config.yaml
num_hidden_layers: 11
hidden_size: 512
num_key_value_heads: 8
head_dim: 64
norm_place: "peri"
rope_fraction: 1.0
extras: ["capped logits"]
init_std_o: 0.00546
init_std_down: 0.00546
weight_decay: 0.16
decay_shape: "linear"
doc_mask: false
MLP neurons of a small language model. Each row is named by its layer, matrix (down: output weights) and neuron, and shows model dimensions 80-143. Each number is 128 + 32 x the weight over its row's rms, rounded and kept within 0 to 255. A neuron's up and down rows have the sign that makes its largest values positive.
After each neuron's rows, "fires before" lists the tokens most often just after its 100 highest values on Wikipedia text that the model never trained on.

L7.down503 [110 143 136 158 129  92 141 125 107 146 151  98  76 113 145  66  78 134  90 124 106 155 137 112  89  91 106  99 136 122 170 145 107 200 164 135 133 129 154 141 142 135  81 114 147  53 128  94 121 149 115  94 143 156 117 161 142 129  99 182 151 165 110 117]
fires before: "|", "\n"

L6.down967 [108  67  98 189 102  96 121 156 136 123 118 165 135 183  94 125  62 185 125 126 154 149 126  78 138  66 100 119 223 104 211 175 110 176 156 209 136 147 124 104 132 174 135  87 164 201 168 146  87  93  88 166 134 199  91 144  95  68 143 116 137 127 151 192]
fires before: " the", " Wool"

L6.down234 [131 155 137  84 134 159 148 114 121 135 157 114 137 150 133 104  84 122 182 107 133 135 103 143 126 135  93 155  96 171 100 130 148 127 145 108 143 160 125 122  25  75 160 185 140  86 107 135  73 145  99 160  88 118 102 133 106 152 154  64 137 138 109  90]
fires before: "|", "-", "\n"

L7.down216 [137 168 104 120  90  94 159 136 154  45 171 137 150 122  88 154  92 137  78 138 122  72 112 100  69 154 122 163 146  84 125 109 122  70 103 127 122 102 111 106 107  95 136 130 133 161 153 144 126 121  90 112  99 167 170 112 111 120 171 122 115 146  71 164]
fires before: " |", " Votes", "in", " Number"

L7.down1551 [146 186 136 117 148 138 153 100 147 151 140 153 142 131 154 138 182 104 146 116 105  79 163 174 139  82 184 182  99  71 111 124 123 142 142 167 101  77 137 125 103 149 145 186 170 157  27 135  84 108 112 131 177 153 197 109 189  71 151  69 167 120 119 112]
fires before: " |", "/", " m"

L7.down536 [105 127 186 198  85 148 121  86 156 182  90 152 153 103 105 190 129 131 118 122 138 147  66 156  57  74 150  44 195 112 129 166  55 114 147 176 152 169 183 146 144 130 189 108 144  97 119 176 154 114 137 133 103 116 130 178 153 143 170 158 120 141 141 129]
fires before: " |", ",", " the", "ak"

L7.down1004 [139 167 126  80 103 169 135  89  99 106 161 189 140 128  64 101 144 126 125 149 136 111 133 101 160  53 133 158 155 157 134  66 175 152 130 124 140 142 177 127 113 116 125 135 132 117 114 109 130  85 100 139 187 136 127 159 123 171  97 136  81 198 126 133]
fires before: " |", " ="

L6.down1390 [127 121 126 125 189 124 104 104 214 153 117  96 134 168 135 101 127 150 105 113 115 100  96 139 132  95  71 113 205 133 138 117 140 154 173 134 135 119  99 144  88 164 164 164 165 147 113 122 111 138 131 110 139 165  79 111 146 165 155 198 110 162 170  94]
fires before: " that", " the", " it", "[", ","

L6.down966 [ 91 162 160 107 114 105 160 107  84  88 160 119 100 137  99 158  69 167 126 153 152 155 117 147 112  99 102  97 102 120 121 150 139 205  80 109  98 130 143 107 136  96 189 128 134 134 206 145 104 145  79 168 123 122 132  97 167 126 124 107 174 129 207 140]
fires before: "\n", " 0"

L6.down1264 [140 158 149 125 106 154 104 181 128 116 153 135 111 112 158 155 138  69 141 131 131  90 135 143 165 123 136 150 152 144  97 118  70 136 126 161 140 168 172  95 188 131 142 132  86 103  98 122 122 113 102 171 119  78  88 126 149 190 164 144 148 174 166  92]
fires before: " |", " hold", " Díaz"

L6.down1052 [ 62 139 131  40  95 149  65 146 109  95 155 143 135 123 171 116 143 117 104  90 114 137 118 115 139 128 174 143  86  81 121 108 122 113 206 128 144 126 111 141  81 182 127 174 166 146  63 148 163 138  76 133 147 158 121  99 136 128 133  72 201 197 133 156]
fires before: ",", ".", " in", " from", " to", " and"

L6.down237 [164 175 159  78 137 143 127 119 177 129  90 129 156 113 102 129 111 146  85 110  52  90  88 121 107  95 149 181  46 135 150 111 156  94 124 137 146 107  59 109  55 143  92  94 114 121  96 109 170 134 134 125 125 169 151 119  86 165 113 100 118 169 145 148]
fires before: " the", " a", " her"

L7.down222 [153 129 108 116  93 135 188 119 154 123  63 150 107 145 130 108 103 149  76 140 142 118 133  33 106 102 194 123 127 100  65  90 118 107 187  89  97 124 135 105 174  83 109 175 127 146  87 124 112 161 130  73  88 125 144 151 139 109 126 111 147 167  77 131]
fires before: " |", ",", " ("

L6.down76 [123 144 135 109 137 170 162 142 133 110 119 148 168  75 128 141 126 141 183  76 131 112 142 167 131 116 109 191 206  89 136 104 114 126 128 189 135  67 194 122 137 168 120 150 152  54 113 178  90 155  65 134  82 177 112 182 144 101 128 154 157 145  66  99]
fires before: "s"

L6.down420 [ 81 123 171  93 149 150 158 140 140 116 136 159 144  59 183 129 164  99 160 131 138 136 125 146 180 159 155 157 124 114 137  44 161 162 142 128 137 115 174 171  88  89 102 126 117  78 157 148 111 160 139 150 185 122 156  84 169 138  93 156 108 111 133 139]
fires before: " |", ":", "–19"

L7.down1248 [ 96 123 120 124 131 125  55 168 117  83  97 103 141 129 155 109 124 131 150 126  94 165 158 113 133 170 119 160  93 159 105  79 154 139 136  79 121 130 164 118  64 151  89  87  99  98 140  59 156 147 125  93 148  95 201 169 123 176 122 101 141 138 109 139]
fires before: " |", " place", ")"

L7.down867 [124 117 133 136 147 183 130  75 106  98 144  99 121 126 123 205 176 136 206 102 123  71  92 101 155 120 116 134 206 168 111 136 153 131 122 148 117 142 145  87 200 122 147 166 156  86 175  85  84 115  67 118 149 139 160  55 110 130 144 102 214 111 128 134]
fires before: " |", ",", "\n"

L7.down758 [108 123 156 124  64 105 174 136 174 110 155 100 146 143 173 112  85 145 133 153  74 130  90 176 119 106 114  57 130 120  88 126  79 136  80  92 128 124  95 146  95 106 100 141  98 131 166 138 104 111 129 168 125 134 122 121  94 114 154  83 118 127 148  43]
fires before: " |", "eri", "-", "avi"

L6.down445 [174  90 124 125 202 166 141 167 142 114 154 127 172  93  96 182  58 140 136 125  84  99 154 139 147 133 147 109  57 105 110  52 146 148 151 160 139 182 128  93  86 115  86  81 157 126  63 137 109 135 168  91 112 105 142 155 145 100 106 115 123  93 143  68]
fires before: " the", " a", " his", " her"

L6.down1065 [143 135  88 121 138 145 125 124 199 150 108 187 128 116  97 179  93 105 187 106 177 139 119 151 165 111 143 184 143 141 119 136 131 137 110 132 144 145 148 104  90 136 214 114  93 117 122 135 109 109 121 117 113 151 161 100 100  64 158  96 121 136 135 127]
fires before: "|", " to", "\n", "fall", " the"

L6.down995 [171 106  66  67  56 151  79  87 148 171  97 144 103 100 163 155 174  62  88 100  92 116 103 167 142  74 124 142  85 143 119 121 160 198 128 154  75 112 116 158 110 198  93  84 154 138 110 131  71  75 145 149 139 129 144 114 180 110  97 111 117 134 132 125]
fires before: "\n"

L6.down72 [143 166 196 157 132 109  93 116 118 162 190 151 144  83 162 111 110 119 166 158 115 137 137  71 133 111 133 161 138 101 125 105 143 113 105 117 153  59 157 125 143  83 145  99 158  87  68 127 199 100  63 202 113 101 151  93 148  91 122 100 188  68 177  70]
fires before: " |"

L7.down1806 [ 93 110  70 152 226 136 175 130 173  75 131 171 104 128 228 103 133 109 164 153  94 159 100 112 162 163 143 167  95 186 102 158  88 176 156  86 145  76 178 116 153 179 133 119  82 118 151  78 177 155 128 133 108 194 180  89 129 153 136 127  83 181 122 154]
fires before: " |", ".", " Force", ")"

L6.down1879 [130 157 124 175 156 145 120  95  60 112 173 147  89 144 123 165 130 128 172 134 185 155 159  61 169 189 138 135 143 162 142 203 130 105 166 116  99 133 154 127 146 158 153 102 122 157  83  70 150  92 115 142 110  99 182 203 104 138 119 141 122 165  69 145]
fires before: "==", "===", "-"

L7.down567 [ 97 140 143  64 103  63 143 159 119 154  96 115 115  94  82 171  68 191 122 154  54 137 104 149 137 104 145 152 148 116 150 123 104 150 137 114 127  82 155 102 111 108 152 130 124 112 128 113  67 125 176 111 116 144 115 134  79 127  78 199 165 147 130 130]
fires before: " |"

L7.down1669 [106 100  62 110 133 108  96 132 107  88 108 149  84 144 172 123 159 127 155 151  88 101 142 117 116 119 166 127 171 131 147  59 122  53  63 154 130 125  70  99  86 145 135 110 191 134 155  97 137 121  82 141  61 114 162 117 116 110 107 132 149  96 138  68]
fires before: "\n", "---|---|---|---|", ")", " and", " |"

L6.down681 [126 159 149 107 111  94 121 117 175 136 101 116  68 149 122 107 120 162 112 120 134 129 111 153 113 142  90 105 102 116  96 103  98 136 123 120  96 114 150 157 161  94 110 132  64 118 175 183  90 135  96 119 103 139 140 143  96 129 106 132 118 109 142  96]
fires before: " |", ",", "%)"

L7.down986 [201 128  94  66  75 160  32 213 135  33 184 142  70 110 143 125  92 115  81 131 167 112  82 147 123 144  93 115 154  42 152  91 115  70 111  87 134 175  94 145 105  94 131 109 144 149 111 160 152 133 162 101 148 154 102 116 164 131 112 122 125 121  92 106]
fires before: " |", "."

L7.down329 [104  83 140 172  98  95 117 134 118 147  89 139 139 151 108 144 117 132  82 169 173 153 126  71 166 121 163  99  91  55 155 173  63  67 151 104 142 165 144 116 208  90 153 152 178 112 129  52  82 109 117 120  84 133 122 134 137 123 154 177 177 162 135 158]
fires before: "\n", "|", " ", " |", "-", "ella"

L6.down1942 [ 73 137  80 165 117  99 171  96 122 105 187 148 108 188 151 159 132 105 115 116 107 172 165  65 121 118 126 124 168 102  82 136 115 172 197 140 201  78 171 146 169 130  73 142 126 123 160 157  73 183 141 105 144 163 156 155 141 174  91 171 177  86 119 130]
fires before: " |", "/", ")", " ("

L6.down669 [133 163  73 153  60 124 132 160 112 127 126 142  84 107  78 139 144  57 110 144 116 116 152  98 145 194 176 130 185 156  94 136  82 140 103 118 149 109 102  71 165  93 191 151 128 121 124 179 122 126 149 125 125 153 126 122 132  92 117 109 134 126 117  97]
fires before: " |"

L7.down1722 [ 88 131 145 108 115  92 134 159 145 125 130  97  94 122  98 144 142 146 124 113  71 117 157 130 127  93  75 142 109 125  65 131 135 115 163 126  93 126 158 147 112 126 141 160 134 118 143 168  91  69 162 193 127 139 158 163  93  91 114 113 113 185  90 149]
fires before: " |", "\n", ".", " pm"

L6.down993 [109 101 163 103  86 123 145 208 106 186  97 141 120 128 154 109 139 152 121 116 140 137  54 153 113  70  89 158 130 122 138  67 150 133 169  97 116 132 121 126 130 166 179 148 168 140  69  95  93 135 156 129 124 148 135 144 161  96 118 152 105  99 201 133]
fires before: " |", "ª", "."

L7.down777 [128 123  88  96 152 174 144 135  79 170 152 170 145 100 172 122 124 133 147  91  98 174 105 119 106 115 137 127 146 115 119  88 117 107  80 116 147 131  83 171 107 160 101 161 136 104 189 100  97  92 145 116 161  81 134 171  96 153 131 200  88 128 154  46]
fires before: " |", " first", "0.2"

L6.down138 [169  68 192 140 173  84 126 140 104 137 164 112 123  99 126 153 202 156 159 193 183 144 176 109  98 152 175 124 126 133 111 144 131 211  91 136  86 115 117  99 152  78 134 158 138 154 101 105 170 149  18 167  45 153  76  98 125 165 174 119 157 115 127 124]
fires before: " |", ":", " Te", " H"

L6.down1446 [128 143 137  64 197 103 135  83 137 162  91 126  82 158  89 104 127  80 139  98 154 139 178 167 114  83 141 134 158 189 162 145 132  79 105 119 140  90  98 135 110  92 120  97 100  97 110 159 131  48 149  83 111 152  88 120 106 170 136 133  80 124 120 166]
fires before: " |", "D", "-", "alpha"

L7.down1676 [132 154  97 143 122 124  59 132 172 128  90 129 138 132 154 140  86 141 144 116 108 106  89 104 149  92 129 110  91 152 173  66 101 152 149 133 173 104 131 153 158 114 108 125 117  91 185 154 178 123  79 142 149 144 138 124 143 176 156  93 126 128 105 186]
fires before: ".", ",", " to", " and"

L7.down1050 [157 148  60 162 134 131 120 125  62 135 123 141 142 107 111 154 156 122 155 170 135 130 142 117  92 177 138 112  89 141 113 113 145 146 137 130 109  93 131 107 133 132 133 121 177 121 107  88 114 118 135 113  66 131  97  99 154  72 175 104  86  74 124 208]
fires before: " of", " for", ","

L7.down471 [114 128 102 122 111 147 172 117  74 173 157  51 100 142 110 149 140 111 161 116  93 114 128 141 121 151 129 154 150 191 103 134 126  61 201 106  79 121 135 187 108 141 101 150 118  93 184 197 136 126 127 116 176 112 255 134 135  90 107 144 100 145 137 116]
fires before: "s", "t"

L7.down1231 [116 110 116 194 135 104 150 137 149 152 103 109 114 134  47 152 145 104 124 178 128  87 135 157  94 119 135 134 169 132 158 158 136 135 106 168 157 135  95 126 170 144 139 113 112 140 199 111 202 181  98 148 120  90 128 119  96 101 129 134 115 100 167 123]
fires before: " |", ")", " details", "=="

L7.down1630 [ 93 134 125 196  92 125  97 158  99  88  84 152 183 109 150 113 135  98 172 162 141 110 125 118 155 131 116  90  86 141  99 138 114  85 116 123 145  93 136  80 139  21 124 112 119 153 118 126 123 109 156 181 133  98 138  98 117 110 111 107 119 124 184 174]
fires before: " of", " to", " was", "s", " for", " that"

L7.down786 [122 143 146 140 165 147 130 103 106 142  65 143 130 166 158  95  85  81 103 134 114 132 101  72 123 152  71 114 119  89  72 136 103 133 103 119  77 130 210 172 110 135 155 139 125  77 178 112 168 106  76 182  97 145 192 143  98 149 126 114 147  94 125 127]
fires before: " |", "N", " 1987"

L7.down1696 [146 163 124 113  96 132 140 214 109 110 111 151 101 114 124 113  33 150 122  91 113 125 107 170 132 211 145 132 180 111 130 144  97 179 170 137 108  97 115 146 129 149 100 174 123 122 109 190 131 125 134  87 194 109 149  67 113 144 160 101 131  76 138  93]
fires before: " |", " of"

L6.down149 [146  83 116 106 127 141 175 102 120 168 136  73  92 149 185 159 210 140  96 123 135  75 125 174 138  62  69 108 116 167 110 153 168 192 121 112  76 103 155 168  40 161  96 144 119  37 115  96 162 184 172 138 146 142  60 123 152 165 162 145 160 156 126 115]
fires before: " the", " a"

L6.down102 [119 144  80 107 163  96  55 106  82  84 171  61 158 134 171 151 135 156 167 103 133 121 108 114 121  94 114 113 133 181  44 144 100 143 118 158 150 161 174 134 154 111 173  94 114  99 125 127 137 157 153 131 143 142  98 127 141 122  55 105 173 170 134 159]
fires before: "\n"

L6.down951 [130 118  98 123 159 142 106 133 153 162 126 142 105 113 173 169 141 105  54 110 171 108 164 127 150  72 181 130 162 139 114 168 116 134 137 144 152 126  95 100 110 159  92 102 170  78  97  99  99 159 147 157 125 131 170 124 122 123 144  79 101 195  96 114]
fires before: "s", "t", " |", ","

L6.down1041 [197 105  95 170  88  95  97 112 115  81 106 137  96 150 108  55 112 136 161 109 185 150  98  72 108 132  93  69 130 153  81 147 138 127 147 138 131 159  76 102 122 150 147 177 183 110  87 148 110 143 116  98 121 104 114 109  92  76  85 200  72 158 146 148]
fires before: "\n", " ", " http", " 5"

L6.down422 [ 78  95 144 187 129 139 161 115 115  82 124  54  63 105 166  90  98 156 143 147 171 129 127  90 145  96 160 157 105 161 123 163 158  91 105 137 101  58 137 111 122  70 177  99 158 109  90 146 133  94 143 164  93 134 122  99 152 131 167  94 127 122 126 114]
fires before: " |"

L6.down1704 [146 146 119 159 154  99 102 166 140 140 159 135  93 152  97 165  86 132 123 109 114 111 167 185 125 155 155 127 101 233 153 158  55 147 180 164 127 122 134  70 138 184 161 129 114 135  68  97  54 124 125 148 119 159 138 152 159 121 127 172 145 178 183 122]
fires before: "\n", " "

L6.down1843 [ 91 134  85 105 187  96 102 170  76 165 144  80 128 180 142 160  61 129  91 139  98 119  55 136 138 104 149 169  77 132 113 105 133 126 116  78 133 112 186 131 124 152  66 144  99 116 129  49 140 141 104 134 136 115 100 115  96  90 136  89 144  96 135 133]
fires before: " |", " size", ";"

L6.down960 [ 93 111 165 169  78 176  96 121 134 115 139 152 180 119 145 160  98 165 149  99 135  66 127 157 117 173 100 150 118 169 119 104 171 132 176 122 193  72  90  60 160 113 154  80 127 170  97  73 121 166 104 165 149 148 157 111  84 117 144 117 125 170 126 104]
fires before: " |", "\n"

L7.down1394 [135  81 131 152  89 103 126 105 142 109 161 152  86  59 110  83 118  64 129 118 146 155 104 194 140  84  81 105 139 115 122 147  88 133 169 109  94  99 179  78 188  41 150 113 112 162 106 160 165 139  77  95 113 129 137 202 166  84 142 158 110 132 121 182]
fires before: "s", "q"

L6.down254 [157 105  72 138 179  99 143  96 136 132 165  80 120 139 183 101  87  81 133 140 130 134 196 175  83 152 152 151 114  93 128 175 171 101 129 112 140 103  95 146 121 162 127 138 140 156 132  91  72 137 154 120 142 146 127 104  64 135 110 125 103 159 123 142]
fires before: " |", "(", " first", " bronze"

L7.down1757 [ 95 175 120 127 113 163 114 127 191 115 148  97 153 106 149  88 125 162 124 118 115 147 138 177 147 155 130 108 102 145  76  59 140  76 177 110 103  84 115 105 136 160 121 101 109 153 143 175 162 190 141 134 143 168 145 105 121 108 125 107 110 155 129 114]
fires before: " |", " m", ".", " oak"

L7.down1811 [145 192  95 115 123 183 122 170 176 139  97 152 129 136 127 119 171 118 147 110 113 127 167  79 153 114  78 164 161 146  60 157 127 126 157 119 156 111 152  79 149 155  82 116 119 119 105 104 132  91 161 126 129 146 155 147 123 139 126 127 122 154 101 198]
fires before: " |"

L7.down442 [150  68 145 164 126  94 103  65 175 118  66 157 135 181 141  74 119 140 113 117 125 137 147 145  80 102 168 156 142 111 107 135  95 190  69 136 125 100 123 111  69 125  95 129 203 128 158 162 119 152 188  89 153  83 179 192 135 128 117 101 117  99 107 136]
fires before: " |", " "

L7.down1672 [127 118 140 176 114 115 116 106 137 144 165 111 204 153 124 158 146 105 151 118 126 174 156 143 122 154 134 146 129  76 132 121 117 127 126 129 103 133 114 117 151 148  98 163 112  89  95  71 163 154 136 101 137 163 132 122 135 173 129 132 129 172 127 135]
fires before: "s"

L6.down1607 [108 175 154 107 180 145 136  82 130 173 124  83 174  73  66 154 136 113  41 120  89 157 115 143 135  90 165 158  55 178  97 171 183 143 119 108 131 107 115  83 104 106  99 106 192 111  87 125 140 117 144 167 157 120 146 118  94 132  95  85 134 135 134  93]
fires before: " |", ";", "s"

L7.down1528 [143 125 116  78 142 121  72 123 148  97 115 110 128  77 136 132  74 166 162 137 131 110  86 144 139 131 131 168 111 130  42 144  77 128 131  95 161 105 107 127  98 125 101 169  93 132  85 141 151 183 119 112 127  89 208 108 141 104 158 163 124 159 145 146]
fires before: ".", ",", " of", " and", ".\"", " for"

L6.down1411 [123 125 135 120 197 116 108  84  61 153  93 139 162 186 105 116  91 125 128  85  70 163 113 155 147  84 110 150  36 143 166  96 128 142 160 156 130 209 184 144  95 101 103 108 122 150 162 129  65 118 163 185 186 150 169  58  95 114 110 128 139 124 142  98]
fires before: " |", " place", " ("

L7.down1397 [144 110 110  77 119 118 105 175 144 109 131 185 109 157  92  94 117  21 116 169 142 143  99 126  99 150 138  88 140 132 100 111  76  45 149 104  63 164 114  95  87 175 108 122 105 151 109 123 165  92  68 138  73 128 143 133 121 110 104  51 153 127 155 126]
fires before: "s", "t"

L7.down1095 [103 134 104 150 186 133 163 138 133 115 141 182 200 145 130  86 126 154 152  91 107 152 145 141 143 138 158 142 124  66 198 171 119 117  63  17 141  57 146 136  97  98 116 109  95 150  97 130 127 107 130  29 131 119 209 148 124 175 108 175 167 120 157 177]
fires before: " |", ":"

L7.down1270 [ 86  89 136 140 144 150  75 125 161 163 144 154 133 143 124  98 182 134 117 106 101 154 138 123 133 103 109  87 171 162 114 210 151 131  96 133 138  78 109 177 100  31 147 121 123  86 131 181 179  64 110 187 130  81 129 103 128 160 106  88 169 133 146  98]
fires before: " |", "rock"

L6.down689 [ 95 143  98 109 134 143 170 116 152 112 151 144 139 158 128  93 100 124 105  76 134 129 135 121  64 104 113 108  93 134  82 142  80 122 145 131 117 101 158 106  93 170 105 117 181  94 122 129 146 195 140 137 125 134 179  99 168  98 166 160 104 170 180  95]
fires before: "s"

L7.down582 [ 54 150 174 104 153 184 146 131 176 107 148 128 138  61  39 133 119 152 144 104 126 118 159  99 139 148 136 135 133 136  66 151 133 171 122  95 183 140 143 108  99 107 122 120  86  75  93 119  85 121 139 111  74 119 129  97 112 146 124 131 163 137 157  99]
fires before: "'", "-", "\n", " ", " Format"

L6.down1496 [158 131  73 125  93 158 130 185 201 142 120 147 113 131 110  92  81 165 108  96 117 136 164  45  95 137 157 105 162 103 168 153 145 144 167 119 115 106 145 131 161 129 108 111 170  74  94 146 113  96 113 149 121  82 182 117 148 149 158 129 206 126  58 143]
fires before: ".", " /", " 11", " 116", ")"

L7.down1099 [ 79 169  93 132 174 176 114 107 123 121 133 120 182 171  77 157 116 156 161 119 129 116 118 109 175  85 131  84 132 143 160 165  87 151 164 155 171 184 129  94 106 152  93 132 114 151 152 138  64 140  68 121 144  95 134 142 134  86 100 160 154 116 162 164]
fires before: " |", " ("

L6.down1766 [129 116 106 153 162 222 115 108 124  99 168 134 115 129 108 127 119  35 159 132 144 142 155  52 154 129 136 110  93 154 130 130 173 138 163 118 177  99 109 114 101  85 116 170 170  82 134 168 143 187 143 152 132 129 131 124  40  86 160 180 125 106 108 118]
fires before: " |", "/", ")", ",", " ("

L6.down1505 [101 144 153 110 121 137 104  96 109 118  87 187 122 186 206 137  86 118 141  69  87 134 121 112 167  71  67 148  73 131 153  85 179 146 162 158 161 131  70 105 186 144 166 107 130 108 172 155 131 119  54 144 162 137 117  86 113 165 147 148 150 162 127 116]
fires before: "\n", " "

L6.down861 [136 121 138  87 142 141 137 116 146 132 151 119 124 131 123  78 137  91 116 140 134 140  85  70 141  78 121  86 145 110 137 112 134 196 142  90  87 159 112 129 125 136 130  88  93 130 216 131  69  89 126 168 162 146 163 196 141 112  96  95 135  86 138 173]
fires before: " |", "\n", " (", "---|---|---|---|"